{
  "norm": "layernorm",
  "positions": "learned",
  "warmup_steps": 235,
  "final_lr_fraction": 0.1,
  "batch_tokens": [65536, 131072, 196608],
  "train_tokens": 739900000
}
MLP neurons of a small language model. Each row is named by its layer, matrix (up: input weights) and neuron, and shows model dimensions 528-623. Each number is 128 + 32 x the weight over its row's rms, rounded and kept within 0 to 255. Numbers have three digits each.
A block is one neuron, or neurons of one layer that tend to fire together. After each block is what it responds to, as a language model described it from the Wikipedia text at the highest values.

L5.up2448:168127101133097060110128087150125137036080149124121137099103141146126149124187124140085110056125130132097095141127153152105100222083117130111078213119140143166138156139123139153112101095120114097153104108119161157168169155126139123135092178173131107123113128155091119127076116119086097132
Responds to: Numeric data formatting. Punctuation, spaces and unit pieces inside numbers in tables and infoboxes, e.g. decimal points (46.7), UTC+03:00, 44' goal minutes, 200 m.

L5.up528:119127123110140137134095075092117092118108148101142127186086156107126155088142127096079135102204139137072109089140162191099089219092141201113137124158150140135166193114142147153120140136148038140127120186152137150160161124096093150105125034123127132123136090095153108131041113116086066168
Responds to: Preposition "in" after clauses. The word "in" (sometimes "on") opening a phrase after a completed clause or sentence, usually before dates or events, as in "in 1990" and "in the 2008 election"; also "In" beginning words like "Inspectah".

L4.up161:149087092174113163158169200135129147124106105139110135194158126167105100113112175105124158178138157132141157107156112109102050163132126166104190167200113098127182127134181188141124122102130132186087091124181081105164102126111118083142119064139150119137130122136187142081099119122051097102
L4.up234:158074133120118106123193148187130153175112122125144143217110101111131116066123116114078154114186110135164161161138131101061101110121121101136150157143072065149143124147185133091148177111109126076148105208124121118133137032115143160194194120129119116132127184147168115095156086104118105075
L4.up253:081099169158145125072140155122064095109175089121112197210122121161150066124157149047163129140145104116146125116119137148071096114138100154119097125143110101103117195156169127147160049125143135159126066187139135119160111165078096142175189117207137098079174120158128104119126103121094071082
L4.up362:169186144137126145138137164132139079091135153137132149163075096057112085101109122121110128133134099143101154112145144125076070240117108157126111138196145150173128141119119108104149054095146134111092157126138072139122137073150125125127160090135129098091105142180125162112137136101077163071
L4.up631:094151182129080135132135198074144147120142144127099105155138136125105131164056121125114110129169151191133086127153102115090120128091128170199199131168134067105126177133159145143202123174102110059090092123184120131127114149178109159149129136199122180147137151116116135139086154158057083071
L4.up945:104151112084106124128154121155050139106092096081136151151119130197133101087108132120103128166167155134116118070134188067101081162104143144149141144140067078102181065139121140104180096216116057147080215153160151122115089068197117165136113146100101114109107201086135110137104121138090078110
L4.up1200:153152096142140146132156165178099176091134127132099131174129087172116124079139167063123126129163100169118115117141070107101091149111142128142116133104125079143081131134166173132106148142133140176074153174113131150137129082085105140166092065150130134110163180172121106103074102104138089118
L4.up1227:135168100100131108161125117066130114138136174113102129087068134128070151061156141039057142145132125110055123127105133129087115158065114137086133161098138132135097093097178135153132056086077148115070220119145114178082084107072128192107185149202108128143157180068103152184156103144108126069
L4.up1689:164127089150145094147160167174117114149103152151127143123106056093134081150137135075173105137162136184165107155111132105070105129137130075107095152096131060125130143150121162137177140195154118142057118178193116149110115123082178183168133091163096112158167115176114112104128093162180117138
L4.up1927:145151153167125090129182164083117094100080089141130126140071118086138056130164188154119121065173108122114149079136106184073070175105141122133087152144107139134084207126177109118167076161105105118132121139074102179053153172116132137128169084168099154114095063140110135062140127151132133116
L4.up2405:134096087149108161106112165138167165139151109091213157166101123063183120138127103133105108125086096191143148196093097009096134155112163154103102155135081149146164131137099116143117100116104208146067154132175093113162135153190176096075153085140083113123145111175105208090141078079142124142
L4.up3162:145113158093135173130165141114148094095099152128111147138106144070106145143149128106092081096203106202115070121110165089154114165099144169163106120196110066130108123088178093097116142171136096156126145157184102151147164096107153076092127128117138090108112170160113154100121083118103129108
L4.up3609:160094166103116137170213150079078128121122107144161137170072135125130082168064197088129103150157088123149123116095056134121109137113120140155112161127152116182115134087156094116161121139116134123111095091192128202088149128160133133112138128116132079081150094131130140076108153119112097125
L4.up3655:172174137114091100112113198155117165096148140153133091139116098170129147126112121027122124129148157143123117098121121143132057126102127108140131131129175148153057137090133123140156123207089129077135081144106100139097137127130151170120150182134137100132126129132133102117128138140150096118
L4.up3972:155171091205115148098122185130129182114100099143164136193120014174123183042103116098083071126142134173143118109078126132124155167124147151137146158165120135177144115153150120090146101069115104133110153129129120130124098071189141126169163093098129074093167142106123135090168164126102124086
L4.up4449:119170202174143121146158181146102113110136183125168202208128152124133112107108101098082136186137188147114085116122135097108108136139162146135152170144132092148114171160164150118166094167099131104133091123189103121142093052100142156165119128164122175075151161121156176146112141124147133087
Responds to: Determiners after "of". Determiners and possessives (the, a, their, his) starting a noun phrase, mostly right after "of", e.g. "chorus of the song", "name of the genus".

L2.up1615:115085176173101120096110075150093137116136126158161129162145138164111137136104145123124130138109189149068168039166118172087115176142105193165141133155113170166194166150159188119129136099156081159122096082152151108126182105151068157124073106178146121114133147111168137118069126142100127132
L2.up2676:070105145165104142153143127161151134125169121123144069165113099119076128146110089140044098082094117142113077167113114124148126182106169113126211135168111124077135102104126159132124133098048142103119068114171120136134080064103123133116161098133113130163156134105112148116122119130120164135
L2.up3874:128101151149100110183154081143155146107124118201119144147141114117140158129128131097120094138112150149100144115134186138126061153126134165109212125138102188103106171156233167104167114134115107135121113080152117103126118126094107129166073094172130119088107149105116100195119117086172133203
L2.up4423:097120103141163093072090103159103120085129123138187131157125144141125159148113133135070124130174125152095112120172111134137160167116153180146173169124150134137109090142147147132075164133145118139139164151148168139092132138188136184093136126098133092104155102154172139148091123094090079154
Responds to: In / in token. The token in or In, both as a preposition (In 1976, in Brazil, In office) and as a word-start piece (Institut, initially, including).

L5.up42:083114130083149130128137132152081153123131114186084227152147078052142089151151077070133104145137106189130165111126108221151148138106091166090169155129114078181171113155136134104120119119111173160120144150153069165071125123143171135121128093085118139074089147112114175154110128159152149099
Responds to: Clause-boundary connectives after complete clause. Commas, "and", "as" and similar connectors right after a finished main clause in expository prose, before added detail (…review, which; …leagues, and).

L5.up1542:113160095169121093119108082076125131106106200140196142127137108152100198085102147111122130152098129150130096123171129054148127140103111127073076173087131042091138125144114111113112031195133098204118117145120137168182100119088121166124126147149151091135138161205121150148071103115114057096
Responds to: Mid-phrase "the" and units. Mostly "the" or "The" inside a noun phrase, often in quoted song titles ("In the Ghetto"); also units such as mm, cm, m and "or".

L4.up389:144125157123161073086161102118113147134122116129124158109146125106128108150092167148125107127163078122128127103202062145064129124151081116182237181154175143201109088134095117094115118120132179153078194129108136133088089144152152179127095113109131068143161140126104081122126094136119132131
L4.up821:123185182161122128128185170162156130085124111121096192144134085135166096132127126100113158125119125129135185116079104056117108133095145175118133156128137065140115163131162173059162101108131123110136125162156107149144086097117133128133169144121121203141045146105123147033125120114164135084
L4.up973:110112139157129168137191097087063156150138150151127182100141098053116121130114149125093096103107121117124131131114102097104112119122139117099110121114087058117192163146157164101153076206102115167068174128146134144106109113127142162102162183178100157127089135158147145123108066128117134116
L4.up1281:163122164125141123130158132149127135138126176176157105100131121084068152149085132138079108154101105180138092071114098105037084105125109114128107157112105143168105126111129138083166114200119232109154126152117108208119165139111123187137133134068138166196119147120152097099080139141092113045
L4.up1600:095120156141152183134162110103103107089085197148125115139111139105082110126093122047079099114087184120126138140088066098017139190117119171129197143122106122108132165120132145091159128031138123094167095123119146100104131182111160120168136091201157142088096151097163127124138111150074097071
L4.up2142:160147161134115159070136135180107113123113173179150146115115081169135067110105108132119106045133108115125106154145152086101111175091221141146109187102123108026143116158137109124145055102039139125181138131104121134124135129120101137138150115117147142141094189146201161158109093176124134093
L4.up2859:144106183156106139101191135083186165134125129107113151154131083124130129126165075149090116142151118108161138121140114092064137119117108137184137176153119144184161139189141143120088091176110094142129132180100115120125110132154169109139125148201096187174131106191134139073139142129032105145
L4.up3235:091123172127151124117156153122160100146102131113132131165136107103113149158115161178060116117093135127105130141145085065085113141084122134110134147088147119148135125133146156082149090169152139073123171116116107170104090152090102153162149062136126159141088102144166138088143105155130131036
L4.up3486:061096138179148153142176113151074180149096151162103139080137121120125130163115091070106086130135085212106111092127106099100118150100133153175157165133040085180136149092116152105124090197041150101085098137138134158132100132093129112123153080113162172151096154105155155106066091142146152105
L4.up3772:118099167147139125117189142135109111108137186118179199154136092096135069115121134052119154143132143154127117129075071086054160133136106186155104130096105119111103139140130149104161121129074137149096137101181159080126194138101174228079128148188134121146126165140132083012142121077074129113
L4.up3866:149052117132139135140160171076132139154122107141161180112137143083112161136079158148166151138117122118062099098143111139106109137122131166173145142067074089137144121093108150145152086122124138107049189141127142136145172098089178193123162072078115129132125146158164143178138082160123162085
L4.up3969:098089098137132149147123171114086158110135126130117129074142140067084150141099197125136096124108095173070116087106136141144097161081081178186123124126113108165152138079157157107129099189158152112051155156116150158092129129125113229149129128114133159109125157163119145132112118148148116123
L4.up4028:100081130113139140114131142162074159165103125135137202149072150080096127160160104129122130161051140140123132115127110096087091107096171190160143120109073070121120087103120176123139130206114129113136108109154127144184107041149123118203139126067116126107148134053118178154077110129147119136
L4.up4366:176162146144109140163120126185161180144150157130167165114134156165059166153107164094183104100154161187113114111109119135083177100123121123134158138124113066108165141111129204160114064128131189096117129163135136141070063133134143199118142051160160120074103159179133128086124148164112145131
L4.up4535:104110187115105109153194129142094126182144104175073130155121088142120132127146150105081087107094147194120172073166108136061075108110144114108151179080081106173147196104136161053147123096072096120095114122165124116084122131084137116094142129093111162081138147102092165080148154149086134151
L4.up4587:130147168159181099121155101157169146054137168132205165133106122142114114099053124135111136123151112185115107149157138086102095105105162180160199155131122106129135175128163207132136089119126122064135129121140106099105118127145179138150132090167129173101115105148128171084118109114100110137
Responds to: Mid-phrase function words. Function words inside a noun phrase or clause, mostly the, of, and, or commas, as in "view of the", "Shaw and", "heart of".

L4.up57:078130149142030130144142182155121140135174174149212142120130138078167157100094100073140142132117095137142192096138126130126148141124110168151131136070158093151136139126153163107128129090101167157102076181131124109082096105139124131111132106117115178123173140153082135112118140202163161132
L4.up334:176138106129077068062141120139114083134109138156157150165128075089127164127128130116122180150100120100102139137155122125118103140135140179131148157122126150084161131144093184140118129089120099173083102159126151135140132061105179168224126137129083100127148104190187098104138145054139151122
L4.up435:097163112168030168113100108140146122114129064134194141124127104146116131031130121110111156147119115117095087138131139167141109186123148131126203147144132138127177112159153156166108083057155141138079095150169123074123153112078180141075114135131100131065102128127132170151104187117121179143
L4.up568:119132179142098164061072082138172111141156095154144095124092058105088184060144094099163077134077165130172146101135123143143124151131130193140144145144140118122149105080202135136107159099099124119116099120122191122140162143140160141119153160148115137187069147121103056104173140144104103109
L4.up829:106159132166116114106126156136120105130071091156095085099080131019111203089125075115053152129104099133116116142106119107135141100112123133129155144088076121152096195152145177103096120114072141169139117135141102095099114115122099124135180113189132181091113143088125113090155124136124167058
L4.up936:113166100170120125101121116137181188156126083181130139156102124162141125071128124128105132103078114155138145103135122134133106192101107187134161164125140137073168113135182111120102153101176067159139127146112172123142165091087171131185137171144128133178171082088109111129073099087101091172
L4.up1522:195136090140137127043144132110116146122097089118158126125110114109074146143113112085077054123082152091118083088101127136142133184019150165145182133123121099106113124127189110117183099098056190197098079154131161116113139125075203188119076125167145171124113115138127114152104082129090133105
L4.up1544:153069105125120145046095090106117172148149143129185089178118134039132132066097110084093105044132148152131126136121163127122121145117142154132118175072120119068178116159130116135083143104165173135148088165121156117111168073160098150119119083175088112141108152146117104071113114196090091091
L4.up1669:125124146144099079019155108158116146080164112144099174164117118122125129143093157156079154182140116124075082141106128162067137175133172161129123165138128152134082153130167120124090144122169135128139142171152096138129131079119112165159125109155121098182102146121103047163077095145147131156
L4.up1859:123109106162039153074120158130153160131155184181145141166142104106106111060088181142097165157106170125081129121093144147155160150104182217160084164058104150113105142186140099129147092105124123160101130153148146149116170133119121139087121144103114116146146162149149082112082125162112131103
L4.up2070:097205117134177107089131115157090164137096117174119109177128083146110173096159117072137105098093161231122188128169162088100128165094135156106130132093115145080152108132154153072122109157137155122117113182119167177119174142139165139138121075074130116153175124087098144152082130116131161147
L4.up2110:136041149087111148107139113114112171178146111163138255100140132128112128134111125108095142154108107232111137103086140105135124120138122130118151160131138158099127102106138150121145145135181191101140087180157146143115120066187147132141101110128109150148111150142115124094154126134098138112
L4.up2612:108152138167111168073127057125133093165117117153110150131145079071099185073144144104112114105137120141134148177133137134131144142166112164117144110113142153156121127173110112161090123119144059122101031125081161129107094099107157122130123154085147138118160182132108113091132172158136139133
L4.up2997:173148120147151204101123174120121078122100129163104086108101100160148174126108115118081139124139199115128127032095145150152131168131193099163145127142165173056118097124201145150158138139071169144106096128163120165128120116176127155163096112128082133158090112152138054135143080159081145106
L4.up3865:044175124110047124123128117166077135172102058096132137130136100116143120104102167107131076073097160142144149121157115128130093177084095142113141153112150147105106190136165153081141079181156094143111138185188146160128131147111143192164149130079146218156127116126098122150073036106131100142
L4.up4428:127129128086110171074103157110142120096079126111140111149114080102098093047091143046036124096128112132156157137117090100132113156099158118129158145081140128099123091216212139146100127133158094118141110194142125154125124114118193154131059149147107133124153123112116093115098129194122154135
Responds to: Latin prefix openers in/ex. Word-initial fragments like in, ex, inter, often Latin prefixes split off longer words (in-tense, ex-ceeds, inter-act), plus sentence-initial "In" before dates.

L4.up158:124161131162111122148112150097175106110140108114118151114102059120121134101199100107098123101158081128136095160077115103118095123154128138132158252081156130151160097160097154080152098101129097099134113150144148121164184104133178114150099080128145116145099128151117090100136073141108155136
L4.up162:057144120137103123115123141136123091108144118157142111121079116085098157049175074097155126143094156127046142130110147126085108153105162124131108128115147158160090118137129139123109129086100180091105133105118153113169158146136097114098105141120055119161121128111116104132077128096115153132
L4.up289:151046121145107136093130153134113156128167123119149080105093115089126112123053142158085104109172087094163173171112157142134101151100146137121157178124132160142132103114154079118165101112221140123119157139132156176151147138128130091135113111079102061140128177163136123124123133159077116125
L4.up361:070095111131121140131139110061159123118117148129140120162097117070122165148140099131132137098101141122088121137102133138148134168140108191195092171130125138095116109191060140175130134158112068154100140094140137122142175142140132148136145224133113106138160141116117127143134155160142078177
L4.up493:115179138148077156122181165157098170079090151115087091082149050124163120103132128117109089111155134125155187129063081137106125167122122119138181162125103146099155151135158127072168139122100119063136163115097129137115179158163122143137070121132050131154152107127101101118174145118122130072
L4.up578:154033143150113110104130138120153116135150158122135116137111125113142107064080097141133136139152118127095128146102133139124057179134105169123104224089129062148172138153166147086146157094167133094132128137130157133194155104100175160125072194110137122129045101137141126148136115168085116137
L4.up1757:104074150114143170137108115118102062066124169142121068136000155122148170099111145045158114113116136111110141104136110132153112119133097147123124105107159107152137091122115109111165120179096116147155198072167118114103151107202142127176089140129093086153080163161129131128123175151096177128
L4.up1874:063100142122105150116140119069157162163160126140116117129120062137123164124125157152102120107156125137125144142125140113112126188115111145136111166110078147096113129136108092102143106168106104142101056122109188124053092147166136111148160142113177113205152124161143074079148089141133093149
L4.up1887:170073106199079083131127152064151128144117198080159127078110098107147158153160109095176107117174141129148110172088102122144138108118155119123144177098157141124128090114093116063137114112114087121110163129139097145121154136124164082162135111137110120085098132190167137040091118141161167122
L4.up2114:050091119112101137074150154101139136138159117121118092112106074132142213143166075124136077092127141156156128196125099117122123122112144134139132143109107119189136108164085164114104129179079100157116107124118141138118182123144082099124164115127072151151160137147099134180140153135151041185
L4.up2293:116097191145109149131179086089097066109107203138073153118126117138132099147135083123115126145144121097084134188094166137125099137117145160132157172168108109142098111162101143136140064177084119144166129113123114117135090165048118119126141072124111101149141137058167163139114160170125118124
L4.up3065:108061116144124079129071088082070154111111106117117168123098121101129069123120116081117100147137118124093107130098115144101119101153152159204153163140154120151152137091093105109102121145114067125118128088153141099129155114180140147213179148155141089103176169136140112160081059117151105146
L4.up3066:084090128104107125157147223154138111046080124121096100058096126129129173137152102140135120092155108131156111177143187166133108131143202088141114108111119178094115105118135148073115134196096113051080141117095136151104154116149186109122126135139142145108124172109108109144131192078106096166
L4.up3106:166095129168081186082077142132160168105159143118115110164112077163130210112178124107102113111167056074105166190097135147139101136123159160111131211181077086138206116077103135119140136127112118109100144157136121130124142133132066140103102138073135088174114072137097121116106049128129106119
L4.up3958:110068174148135083162169086125074114110142120162086150064152101195134138068087196117136104126157160130134150143148095126156066120096093168122211206153150139199085125121111121103150066127119109105145121130191112143175108174141156144121123096100145095135107117103140125093131128160096105142
L4.up3968:078147143138091121116136153141151102122127088152108143153111116089123105122193143097151087072112110123108106107116167129142091126105131116133120157152109112098132120177181134169132156142171135161083167116143122109131215162171119127159136160217039182165151135196098129159081134118141112080
Responds to: Surname-ending word pieces. Final word piece of a multi-token proper name, mostly a surname used as subject in biographies, e.g. Neeth-ling, Mor-ales, Scors-ese.

L2.up63:138147176102151138128166155178116138135136121099132104154130106058082150108147079121117032171064181154074139157158153099073120106090100118128106128159136163065123108087130121092114139098065147179072105145121168129107198160153116191139151116158120177161158211110195100126152179157149112126
L2.up1558:133111143118136112167145182163034097094157122178119125082093178131147133133085132136162114137041143101095153120154124118088090120119182125133145128063161134103135090117165163151057132137142139125160146129121114103150129135071131208120153136151083180137103213060144140123154171122169186161
L2.up2829:127153189100075105055128083163120097141123102145096067080099080135075211095134105120106065138136124165098161139058146114079086175109119110162125164067078164098124186085129106124129129091122151159076103164173125113153145124102117207140099116123056135128121194079127144124162107118117175134
L2.up4140:132110152125138121142107139133095108085135125180142137172111118072096113102119074112172125137122140110124130154148124108062068137107116190128086165153113163099085118100145157134086116180128110126100172112124110087104138169148109118075088164124076145118138182163177136142177120123083117118
Responds to: Mid-word verb fragments. Inner word pieces of words split into several tokens, mostly verbs right before an ending like -ed or -es: eng(aged), res-emb(les), comp-ris(es).

L2.up2544:127093127150092149119114188127168139139138098136180063115090115110111121124055129048132154133156050118106127204134130083144125084136190095164172127094094131085082120130184104178119125073088134149097087147179156088120135122111110189121154168092149126134069144051104123092112145086075088147
L2.up3186:134132125100096125134130136169165083106138094137104164163111083114154155164053118119077158126125080109140104181082111138142103163112147102141109121123103051164117152117178128169060169120104136134123171109132107120118119147086063141108172113147090159079105178167164094106125097173109097077
L2.up3547:125091124146082122124092218139147139098157199122111085088071126106117158128129166044126144116156114136128135155107142125139138161156175095161130142096117126141116113117173151170113169122128192168107117180180154131157095125089098115109067225151124159174078178115154140097071099196096151128
L2.up4021:148108108093103115104099202177190169137183051120068117144038120111170137115129146048068144109141059109074151127126126101150084112134175090137104160095126101165149124116150135168128169109141193115102116139131150112137121108122136144102077182107125120158085162129113129132047142153122089145
Responds to: Table cell separators after numbers. Column separators (|, ;, /) immediately after a number in data tables such as sports stats, election results and career records, e.g. 21 |, 16;, 38 /.

L2.up2316:107131156200075114095210162096195143115102133185084166148124140173078157157110138106075113138176152136131147122125142111094116150103136100112121176107107049093166159162156137112145110080109080085105161173145146121148122102164109107130137076111102103084115128129107169077110078132159137082
L2.up2388:099129164174101173138145087157128106140166143155091160126151072139114129132116178117131117173186148133118146081138079103106104117121095127163120119103052152076127152128112091087057155106126121165048126115149170126122114116074110151096130110188134179141125248136162138117147118148077150101
L2.up2573:082116186200142171156134110133133097128082123159142195178113127140145072119093171137083129111188142130113180122142093054048129138138161103169158142151113091093106155168160135120134098146068150135062058179163102132094071137152122113125122074163136118122124158133182142122128148132104103131
L2.up2707:114179139121133126070178110118137083077134173125097185214134147171123132095070114099055150194157101108136117158160129118074099095141176077174177159132157128152092083178183137132132006158117128093158102158168098126199069170140177113103078116117139123134076150116118191141084130139132110101
Responds to: Determiner after preposition. Determiners, mostly "the", right after a preposition such as "of", "from" or "by", as in results of the, version of the, interior of the; also "another" and "other".

L5.up148:104124133119122088124167147029150102112128141083132151158103077143119125077111124134106110124153133066150125184117141121182111119124121143109151255117148066131172097192145159097143139104161171134117148165159149127154105105133143151181083144129106121122055108203174126116072092122130093132
Responds to: Repeated sentence-subject names. Final token of a name or noun phrase that opens a sentence and repeats an entity just mentioned, right before its verb, e.g. Legion, Achille, leaves, team.

L5.up3950:107137092115122085142135148088091193128134162064143118177093106087122164074111073142124112146139191131157087209130145129055107103122093091189080130130153129119124124098131142134104129093114159153077151136148139119131192156145149197098159126160073179156137191124128104107130130185143126115
Responds to: Verb stem after subject. First piece of a main verb right after its subject noun or pronoun, completed by an inflection, e.g. return|s, arr|ives, adv|ocates.

L4.up62:102127167155147113130176116096130123135127140142122125196149127107143153116139102108162044149089138116078112150108144142128096141099106126133125159132090196123096107121198119107109078089138077140147093129102104107154191102148106116181173099135080208149098229113153168166172129133118074090
L4.up433:107172130127140146130128060169179125139152124119155102159115146106150167106179107086125146106088120148138137154170133125156113148096130100120146132143082110090133149105158202151090173138160114122098105163077154121111176123143089185121145112126104155133156167109118089086110166081111167135
L4.up443:138193169161179151121139148076091103166114134190112171121117097085133124130123135083167190113131085160109094126084082153111087125101107101149169149142095110109040118129194136128137137126155120099052030095166121136154148167115104159125120134137096175154146128171160146158152121121104098076
L4.up485:105148158151163078114123143122083133117135172105117139203138094049096136057134090112150069188124133146117098151116128109099124120137115106139091118148152129098112112130209127151104126058120130155118104120158141113173202155165140177107126094188084215127119165115161138113135133141123128122
L4.up807:133151132143111213130148223099151145122142140131086149133149062141128133071132141096095158094106149139108115137076169165085142093093111113157171146081112106106142145146156134130162072153119155092131124159121133128088167058105120179171132160079115155159124134154129057125152086183145160123
L4.up1252:099136181169118120112122162148081110133094122100140151151077063082078123095126121165102127099142086088142117151121125126101073141113128117137126123142109131131111156138103161119142168142150065122131123128101173113113173167107124109059115103161124170136076131105087140160131164150089120143
L4.up1446:112158168169085097174155070082074086125132140145132163129117106097130097123147153145079111182171146133151093103078126129112106110110113125106088105178121125133123161142171184101145077163149124106106100142139126139079179142094166107082088158141111143147159145167134094145173152155133153122
L4.up1642:103150177124113165132124119157083108144126160057140173152153136069109131100197066085125062164117118170106104119152159105076150142130111126110084119152105139112103122115244171094136158127092099212121144152136132102147131162113093167097163105212105180144169159094114064102141131130117126144
L4.up2910:153169122147118074134085107140106155123131092088124131134142153069120103097091104137144107139131196194134108126148116061093106146092140129097067133126128171079122106146131109133137081127133125102129055160116092126126138173083132100134215112172125102142135131162096171118153136094089097130
L4.up2976:132168178144129095141122082152200142159139194162127168091125130052116095105093140151160108098187133085086109146170144130128125146077106147146147129082165141125085089133162141173159092167116132153168188150130116126157117124100065151161191125135163132150126181158136148142178135167127142104
L4.up3421:076149172138149130149108122134090125123162118083134129161176092068102135068132109070107005103098094142125112095129165155107161204138124121118112151125081158126097109107186132067126168128051119136075123139128140100145129147144134167093126096102078179121181130063138108192147174124100069109
L4.up3545:186140186144121149161130111147160117115120118103164180210144121131113091121143138151162094105104106108087128105176161082105095112097129156151140137149160149102124138115131163115133160167091171112174151149151156128130162064207054111138151111152140146139124111158141085114136151136121102075
L4.up3747:115124206125135109139161154149142155107090137131157127169117104105156122110105190165076095081173125142089143184123118193121136170080160122149073116116100132109117150111129160083175051130141096107160132124148083137062196099160094095142190134089105148149152192194126103132156110170059106125
L4.up3781:101139145174107107147088080156108119127144088137136132145136074090139151093099124135146104087066100140175137142143131069082109201080194135147111123157104154155157129152156150081128128065063097137139157112162150103109087054124136132151131142146082131122185129062109137167154142089125179155
L4.up3842:108134162134153117152158119078127126126139136129120157220131110066093145031152069087126063139137113113119091138154137132090103144119111154162124163143126122107122107111192094168082127088147099132093080133148164129123188143183198148127147136152087209099149210123206141107118121151125075115
L4.up4534:133179181150178095105093164083069136100115165198092117097172122141140099116172162109154116110075107118121120085168197159079105111148145079111128115152115122108113099119139190166079095095124109126158178169180145159136118106132066201085115145142089114134119162156124123127197157120123121132
Responds to: Verb stems after subjects. Opening word piece of a main verb right after its subject noun or pronoun in narrative prose, e.g. conf(ers), rem(inds), unc(overed).

L4.up382:131201139137130088068093137093149087127109112107126121147101109155137206078146083091152154078152115129155163139146221106142143115131123134123092195118174134110128124132085154117103126084114093134123140118111069156117086125130157155104112144049054147156089142169107108132130116103138147122
L4.up508:126120127127094102129123162159162157106130122145091168140074079108144196166217199139138167136181036086143160129124100094095175161131100082102139150151090107145147193138190132185108029121059188146118153115143129123126133164060160115155165183138171146080090148076142120161139066152111099134
L4.up589:163165121138046131100165095131178105115111146169132123078028135144168156129138108094165167111156084090087159125122122087137162084142177118139155163099160083173160163126135122128206156152124132111137118151104053180173131166146182151083092179150109107146115215136170104116082107094135121134
L4.up745:162169154201120129134082129088153104110144109123143122108095066137128159091177123083111161125125076094155183136160068097089053111132165125125118248152151137118151133131074128152152168082085083135081098137130082113162096094150119142137116192113034089161083160150141088123084177149120139111
L4.up789:105149130147126109118097090145147147113115103129142116094105143163081175091125087103129158092162106099115166191114153132083061148149164127194137152096162149085156121176134112154080165116123104128097165123132142102117167111123114152143092147106094106184106193134167096118131135163068097114
L4.up1262:126160142166097093151130096168155127101141113117129168124100103158124100029158134161116138099157107125034088118129147156090082178150155167155140233135135152068177200148164123128137098072169134089108085107110103117140107150101113132126110137089082081085078128167089094128121104125085154149
L4.up1569:144152149128098121089105127147127123109176145146103154130091166073147138102147081156132159084148113103101121125147143160095100128178194141123089159133165127132132122192115140154151111222152122150073103122109114140117162177122094162176075155115129146153188180126201133104106160142087084064
L4.up1683:139129129112070125031166096148177102073117116140167132104099103153132134101162139116047122126137142169127130131092099186131092158125168128099104154159102157140161130127136126146131089144138167118139137121133109151143133140133154142186103145136133135168132092080152115150121098097155087123
L4.up2347:153195151143137084065127170145182107103113126089139095144096153101142131081186127093159119115190110145109144114125107164044089151116147077142120102094166104132164136153115140091139110118095134127137132124152129131097115157182140104207148144112139118126056125126195123184124069110118085168
L4.up2752:136116116138089132071118103171110183062150162133143153082097120121124127118156179123116135080144135161097143202139115145080093135133143128119097171131148140083102113084142123145090097159085111071140141163160102132153176051100095165155102141137104151097143158087174150100084094103112112125
L4.up3023:107132108076048095110148130106150085115142104209108142078094119162129238140126192131151150105172054085122224083125124065129090116113102095129142158106097144146163125103101089125132111071097183163034136124153137144133137134157114117156104172185100095127123153146121120095133127153148086104
L4.up3542:095103077090116105136125158111129123085155069127174114087117096131161209122148173132138156108137102128117122149139158140071074071130123095116119119143142199038096102123145114151122136135130176049057065144174136185144132154133105151131158103165117162144152169133140091121152114130146082153
L4.up3849:102164171156055086114166125106148110113155090118142168080112087135146131134131158085069119088145073111074198098151141122084102087113154104103079165121139138117128128112150153124159138124123110048124118095157124156156118165132105170137154123152040138112100119151111143129132130115107126066
L4.up3877:135144208107106046084040133112179123115160158124086158154122146137154161054201067125161151057185153104115139143138147134090068131133138122081087221130156135123139111153124123140139174108131126094149112135114123167111119112100122111143118164139080148148098157190097138132104125151130125131
L4.up3905:125152102163123121119146111095161107110133115143117175109111082142082202111188111076150129102132159088159186130131177093088118120122116092142139254108130143102136157139121152123153136117137124074103133092118113163136075179128149119121157149144079108111091140147143136128105110097122112116
L4.up4303:152150126140114170075156122126148171116125116115143196150069099103138195129111115111123153092102158114128137173173120135148155079103080201099149170073130142105128088117101122133094129143138070125155176135072126130085188158125111183158094152045094158090122135169152113101115134126116091149
Responds to: Table cell separators. Pipe separators and numbers inside markdown-style Wikipedia tables, mostly mid-row stat cells (goals, apps, votes), plus row numbers and years like 11., 1983–84.

L2.up68:063140122128129117149139133053181109130101129140111112135140112112133138152142143147148107103204172107169185136126119132155124152109132099121128119164116079216174143153082098127114059182065084130120096114163144147094094146129185127113161136086119099150113091130047166117134106134137097143
L2.up747:125139138092089096127128134064105084122058137153118134084106069120149142118153115131142000120163156167124136154110157174137137105094149113168134154140107107183115136141092096017095117144121130143127110165161143123123182168139182103102124107093108120115119119208140120126109114128123096090
L2.up1728:085139131120076166093112082053102148073093104127134070113121120119123132132180181144150077100129137139137160176120146112111156140103169112129168143149131118152183137222148101096077078105137099133113107135135121157133136146138193103134157111065136152106133145114081100148104145114116118146
L2.up2781:133091141132118123084089075148130103139124059088110114126111127126120152117151124125127171128164120104103136137130138148149113102121233097137137117155114103243134153144069132147171190108128174184125148099137123088112136124126070127165115100116122070123139074125118106172071076083136158179
Responds to: Final piece of repeated name. Final word-piece that completes a proper name or acronym already seen earlier in the text, e.g. Le-one, McC-ain, CD-U.

L2.up170:082057129108153154095141137165115131090139150150147163089094184169103091143106166116076130170111165180109115176111051154094125152087123147148124157158162092172117115144223121094136083152108132129081150117053133178189160149069114195137102150137145142073156136124128103118109128106135164142
L2.up460:138158139142116054157117115066138092090109147098100143165124122094178155152163112113107151120176223108111120161155081181131119114130128087150071128128151120175094168121141191164094132160089134159163165126138147151058140148154091173148163126113119093070141095175111086155115052181113188083
L2.up2811:169123116142136202157175136095126104126111220110097192121150099116117125153104121144141127138129171150072125159101110107109159134119139133138155144141144094106119087112122109131110090181086065094145216170116108137161067131109170129153141123109105098090143188145146143140120128158110137155
L2.up3372:131137149107126138124128126087096127099109139093144144162106155156084151107127103115125161099135153144111083150146140099108142113129147133176120155156153089141094094118173159145105101178124120173094168142133146110125166089188140098151123123170144124114124133160131125149120119118138170132
Responds to: Coordinating "and" after noun phrases. Mostly "and" (sometimes "or" or a comma) right after a long noun phrase, joining a second item: "Jain community and", "late antiquity and", "guitar and".